config.yaml
norm: "rmsnorm"
parallel_block: false
dataset: "wikipedia_en"
MLP neurons of a small language model. Each row is named by its layer, matrix (gate and up: input weights) and neuron, and shows model dimensions 0-159. Each number is 128 + 32 x the weight over its row's rms, rounded and kept within 0 to 255. Numbers have three digits each. A neuron's up and down rows have the sign that makes its largest values positive.
A block is one neuron, or neurons of one layer that tend to fire together. Before each block is what it responds to, as a language model described it from the Wikipedia text at the highest values.

Description: Leading digits of numbers. First digit or digit chunk of a number, mostly small values 1–3, in tables, scores and statistics, as in 2,466, 1.32%, 2–2.
L5.gate63:156185160131127156119115141166113093118125158072135115115067130083142116118153125155103116146124091103100104160124163111165093145121156144097108124080116156093094068089136153126136129204143112099091099169133106122162103046217182093084142155108084101146066145129095141089129139117141126148111089083125191170147075150099128099101162198141147152144108088111176131098147091106095171105145100139112219107168104144113113191091152140138101097144075063129084106144147183152138104133179119
L5.up63:127120175135141149087139160179121108085125129147084155130108108124173115169141117161150197149117149106118133108103157120156142129171079142088188126167133078086140078140133075123113120120090127138157100172136142128159077172116130098082176106163193163155145124178129151135102134118135116084064137221134115066173121119148170137166142133148158151190160108162153124164133147173142120106110169098103077079160108197075172133073117083137128126087093131125153106019116125082097142088129121
L5.gate75:127104173160077129110128112135141159081185168099193166117127106183087198111145119150135121141162109160149114194111093085148065122127172108167205116085099088196122106110123111179105079117135097133113163132114065147145085174150122161074160123123129121162163182124110100140157119181157084169129073067142087130157138159137085154138071155126125133182121116119115180108100079121150138122097082135150151128116106148177117176122118117155096159090133109106116091181109143082078127100069166
L5.up75:141147172145099123103114111124077137156147135148128057144186131118100123047140068069153131118134116096109124092096081121113107140123162116190165122110127097133140172142057177119082149121123183124150097137144167161104100111129187134143169148111099135159120141089172140128125120083073160137104103095124114159157109114105154106073179107166080096084107171146175112130120134090113134161154129151103174106057120128040149145118131131138048183124151078159127137167094124100037200130134134
L5.gate153:108136182113181144182108127109151173094161171096129115113118116116161115127099124146122060094121165135112103118105063063150073132149135096067107134117142084112141153122091153115167123169149141156164145184042101137156065147135137118163172162123167099150136076105200121140107158141175143151127099144205166163117095162116133194117109158196125152116122132131092131119120113062096102199068127083129154192139100091109098150076125116084150113119148108131088124138102087181120116143155079
L5.up153:125099088102160136115148126171184103092131124167139123161152160098099168183151184143083142077177085104123123161148087093159143090133131101107105147167166123137122087130126083167103086208114078121200087063127118136078170115124114154090127096078168150109082150125118144107095138113151146125113183134132134116121131154147150120094088119145151070137070197055080085099121162060090091106094202108164150135088112118167116166145089082084141118101102142123104098096143150158128114086157108
L5.gate172:080084124160066095098078082154079193132142110170149177100138137121108128150142133151090122152151123156115107102104130155175105081132126163111178163103152097157117152154129090128191154122103180119188143155109111150123124106100152101139097076142126099132183089132147146123090115151117106102071143067192130153096127198146144099106096137143102107146127120112156155195108090116089176135077127061132166024126094165162150110137116189102138130183167071116129158130147142097184178132094102
L5.up172:081147188151119132143098130145128107125195092097117182154098164169114124115121159089176095191115095131143166161119154151136125068088198113112121087126117101197158104130110132178089103165143133094103182088177104145148077143070154117109154159131167111088122135077156115185088103163090089126060081167150160068111093105136148093115126151088093112122158140166134113110194180121077100103117108161124111156129151113099135130148093176139182071075131124135123130090124074144068176150133126
L5.gate286:114122136146105146157139131181142128141135104153160175131141159111125047077154102100165124114118193187077100141090166117128123155103169119093151110165152122153102071096102192111163073123147169159142103155097071169099156140128111168117093168114092126204118190091126084173183080112123095141142130158199091144163115130129129111157141184144127169161145180108125093167165119193137179151132161064156106103198142110117185159117068109153163127136127097120132151086118132133112083159116092
L5.up286:059119167122140140134128158081131163070147121138168114132109132118125108148114142112177131176126177177086097143115125118029176146107145148142090139103095160182129102097146169196130056140134120150129098042159068129086093039092178152092164098090081057154126103161137093121101112176075132165126099163131155130121162121157146124114092129121125150089149129121128172136124121174138112136152171111108122129177079143082178130150156193111149143098117094122133113118115150077107065165144099
L5.gate290:119079105203136158113135128132151117089200142140108165080098111081039169186130142159128134145104148113122116134119197119093135126094177131056167086142109111158133158151124160153056149109154041115137105141092129166136176141064143107144133100143109141152094210161132099152112136123146165171131111140121100158105137135113143130183116186185089145140036139134159149168127173102124109128101106085144106183128104137081173162112072109078141148132108091095103157118106153102136168135134115
L5.up290:154152118100097139151117146120091104170160137166209143080171149113180110094159137230111165156144117124124094133113168141091137058126071118126082101140145122087189131102153099181101127119111121073157122093166168139155128159144120082166122090138047173220180140118092159156141152084128095129103139043143122166133070133098171158111103151166137153100063138111127127106154146156089086106108141107117084137054097115151105130162091143117089132114123124089155146136128107123146149143170134
L5.gate414:120107200207109162126124146162096133086200150110147121124171145141125116151191093129136146136106139124106123073102099161134072120142119116144165136145105162160154175117122167103096099099113090089178175146141119114191090114198116087149179170106185134153120195146141096143101148155128137146116143140215119096129139103120124089083087119149078117134157084122161064117125136150059036151159164115141131161148022095122132128148135125136144105097125077070114133144158117115127091140103141
L5.up414:144156102111121195176130105160133134127136121101159107171133164132120081064096120170169067119180111113124102140097153120108131089104096102179158145096128175126112143100124155170118114132199121147099146111075115129088129090140129126088174126095158118197168089142149072115135088128102133131111149137137094076081063075103107174108140139171100122168139147172225172136138126108145172134123179155076203078139125171170134099085112167107154076117129158131052112102090087168114144105103120
L5.gate430:154122174162119146182096090161055144107131188155117137068106150103150096115105118098184052142124078100072143191136145065144112129102150071124152111143084057157153115132102126088068095146125107119106133105134145171101102170145135167151155118102135146174127195108095075091109115139138129154114127110163116134125104174137039141173110147200129142089175099128141108130149183133099160117049125113131136138078151200148128159150130104117096145193173140104131114154122108124094174125113102
L5.up430:070129167155159159091117124156156133122136155104125108112102052099130089116101138074150136131130156136114133166099085138136141104100120063108148076163165121152157119104122101145068144125161102087186127177105101163128087067130154142134120115116162073149218058138115110099129176140129144089108154106174217074128099136142127119111081072171146133107152146170091142129159165064094185092124196129096140146115092139195104136083166114149150141164108107131123096177148070131132171101089139

Description: Leading digits in numbers. Mostly a number's first digit, usually 1 or 2, in tables, stats and dates (1,458; −2.3; 1107/8); sometimes mid-word pieces like id, e.
L6.gate216:146110144163141177162118123074132154111132156060131133088095109140147137133125104089141121092185072059102073110109123056119139127144147127140107170148075140084105146143169103120112174141121063147090163129094119170112108055166143151117133159076162113115126089113135197101159090096120179169191038126165073150138126162122127060107168146148139164116103137125118124083158082107101085154124196133101152183103077135114183145095140138141094084117166104124136158169117082120140129166109093
L6.up216:122123107132075173114110085178102115116120152143167194107145124163097146124177084125131157123214119095168084157099120114098128177113058117125154099116110187161147119100106134132135082166139096104139132112101153117151181113096131120092126120082129183113122125137186146144151106135146105121152100160161089132124186067130130192173110110103028110185169145087177077213120081121136076148176153109108122059101084105170132145124143129127096123162103082128111115124125157089114129076159085

Description: Mid-word r fragments. Short fragments split out inside a word, mostly r after a consonant in names and rare words (Pat-r-icia, C-r-uise, Br-onx), and broken non-ASCII character bytes.
L5.gate68:137033105135082062165085128106144179110115138152101065131111123138152118129119039157173059128082165101148171168092094114128124149102069129098134173131150083124174081193047121070123108119136132165153172122104107137180150106131162143156111086115078129164117103100106132099113082152151102136149152182125135090133111117134114167140097158118141097132144091174147095175153103063123078136112153135106167081118156143063184133102130150144118146193147129090133065160122128124136153148158115
L5.up68:123138131129086164113166171132151132120133135146149144105088139172161129093112133095113094101097130062109182113167135146084143150122125128102167101106075085100144058084143152106098112085079121211144142105136100129137160119127099137109137152129118242198152143125093118127140179131128163112216104141096155152108170158163185173155149150139147136139114125148133189161139121082123105151103103078174157098145078192114113123082060187142113203125085125164110073154139143173129127127113156
L5.gate110:159155208138200170112113095118092152121160088156168148132129103171158094143092087148137108075188084153154102137094162176117093102118117087136166104151121114140129130139119125132079067184144161075108145088085065149115142146125132097089128109132070148126179094131142084087093078190150164158148095082122095147130131064133124109109161137070055099158114125138145162161148095085137152167084165132095112073139134126173147176105168142165101106121147107128118129062140075143131136097144059
L5.up110:114131084135101135135091166063124140080104116166116129138131130192111209116039142132159125157142038153153120103162075119112094085136072157156114113119138122141126141118136118130121091151100091130124126084144114126193131140088126124122108124122168164124140120179138129133119128156135097087198102096165185060071118133142114105154082147123123100122107093132161142125115097193092097129112147127188148125115113176119197111163161088063172114201185135131103115149130127077142175054121191
L5.gate117:198145158140167162149121176087152137104145109159041075147085152144108119134198111075193125146093097146130069134129111115153167152099091068135150111140125172157084074194135124123191126130057101164140149177085109163126181148163150136121125130140106183124162135103073157100123079118039134095158077117187157104128107090131053140181095171133124122136130123169097087134135141141142153173106144120134126120127137066111143148151073094113147163119123111138139110110091123107158101146169132
L5.up117:116115097142156151136111115101129115180104149182120091204086125102128141115162129064092132144041101084129058129148152144104139103097170209101135113124130097063121104170161087139130081172169103083160145076124144139111151203148177139155161130133161075118162162124096153137145114079105148102107114087126151144128131133103106082132094167075099029109143161138153133136149155132118152122159097199131101068117146134118100145166086120169123120120148079111119164099048139099157160133159158
L5.gate119:134090130211148138146159074086079136177133180118083114133149155137109074081135093101170101103143181151145124082130081101200101130124114131145136082123154127151126180187136091149136128106111114170183190159095122157144154148066193119193118134138157117163130134136154119158134119084207093100193150192180145135104112116089055112128123136130148132130168139093153079186171187121133137105103086122120165107139116108146095095099128148137121076155135102167107127154102070152172155099125112
L5.up119:108171147134093088133155124089137173176097140121131157060177140166121145123122157157174102100154120126079101157139124186130028095051111198063153148109153168173152074103146130144170141137143069106098125155054040067140128064106157147128150096135119162130111081106079133120144117115140162115130123114133112117066177191148125140145143110160101121180158139144075196166138135098122146139128141065126146098152112138109125126115148139084161123141161096113188163131137168160126142153133128
L5.gate257:121132202122166138140149073132173107105142131142124125103145090142112155082196099080174149112183149194105144198140173099156165087118136129136170125115121082134101087198085078114116123101121154134161135106043106158119167153121111099178180089120094095111135098104151109188069115075121173149084165144127103106085136091124100126149102151109162098139106130089114088096167129132132122131065146059075140104135113135138167154135027102098139099146164108142152148091084157155154151111136118
L5.up257:091110131132174142105171160074075094145178079119206157125140110166130100139170146127184091098149101141112176141159134140108117173111143122162152148091148150114140132132104132103093095138153098196115134126159121162129178184063125116106123125061167132119052188123150171155143167086108143108129096102111138146120196100131100134106152149147060082169163070136105137128166161130112093145137184125155083058167126099124085140085164124112101192106115153154158126152133080116155182119053102
L5.gate308:140101141134135152144129134131138165173194140182151121136131080123133136088147085088134169163169118116148132158123090077117122106101086139086170131111098186194134145180128143175127108070126140183220194129122151148142141103112148109158147159115091112181118170097112128141191131135133108128127111129166180098095109107135146149094083129106096082145082091131136129107205102105109090092121138124137169143107065172075113205139056082147148092141127070140058159147100128123204133148134153
L5.up308:124139112100137195131114111108120128117111131103110113130113081105148146111114154113115145140173128111140121142103126122182152132090144158140165155189141056154156130103125135130091148130128094153128180131078119135116088101098130079099138144085104149133164150063195156104158073141149091199100106125128171199188059206078130190143091149165114127140114136150091204171173164144119129130092105138173143131168102132143111060105073147081096087178112083148143122097165132181175090174161168
L5.gate315:106118138141133221138129115103157099121109169116140151110112131113136076128207124141139097104185070166164117130136116106162092108138124081107115116154109163139138131167120054177124068152096119107119195128107120089173106100134114140099149136183109102150098110053165107118077114143133103203108099103137144131104138112173121145098099082132123129085154086195024115157138128177095159113143165093161127134142081150163070130073089097155152120088102130093065161103190129117151132172128140
L5.up315:181103163112162166162099186141148151142089155077099138143119175146157187132137149115111118116101117131153094149104067060157137122138141081087134098170180134123094200133139137160121149163067105142138147157074120152088108090143072164154193160100150127080171106113122131053145106052155075127074089142149098084135182096123157147075092178112104097147113142163124096092101163131124166119110168118141100181094102179134067097103120110093149125138144122143090126108109081149129097061117120
L5.gate437:133103141115118110156133099109105142067130155144150198150094037131168099134087108132113162130130153145104128156100079165114133098145063135176051099099095149177131161138158121102161101146155116079123072131131095140128159130141176158100105103111125083164156169113149104073098082159165107165170151130126106095135007073115045133147128098114143086118092142162149117127129132109096177113154125199143155164144170135146134118182068141100117065122092137147142107075154130157106124105090135
L5.up437:175121147181105143115170136109120162082116087143149176092071157065134105151096126155194141134169067084098161099091106181139201118149139136195154094159134150116136111115105134139113149178102156193130107101131110091121114157129143171095106120155114132112106116133087099077124088056094086122126104111143114134103073112108122088119105113075131125148111096155156121162102156120122122069120155151094148059127152104117119118093144137068077146153108123111131179075177207105203168104172069

Description: Name-internal consonant fragments. Early consonant pieces, especially r, St, H or UTF-8 byte fragments, inside split proper names and foreign place names: Sier-r-a, Andh-r-a, St-ate.
L6.gate269:116124105127122160129107138151119160141139149134121079111085172146120105077175148113161116148110122147152129115081115119157130131122129180071119209089164110186076115127147157085163136150056147179092166110096068184140126146107173101111123146090134094172146145124148092181149140137104084124137114177110135178049185129110114104124160196161113154152085098090110098092134148195091138117118108067131105097152109166149086143075100110159126142104145096150063163213084140191118109135175142
L6.up269:113071150128150163166151167138119134121145168136113121089141181104153098123114106173154135145184138160190122210104120093086117157079206204117106132109135126129095154110124081093153139133111093141186157132115111102174083118065120163120109085071135102138155129057107097081125160156097104135177131132146132100098111118105151146116096164162141124155142067137081075146127161124122161120162126096112111044098084118114092208085112188171164097146172112116156142088140079098134119081148161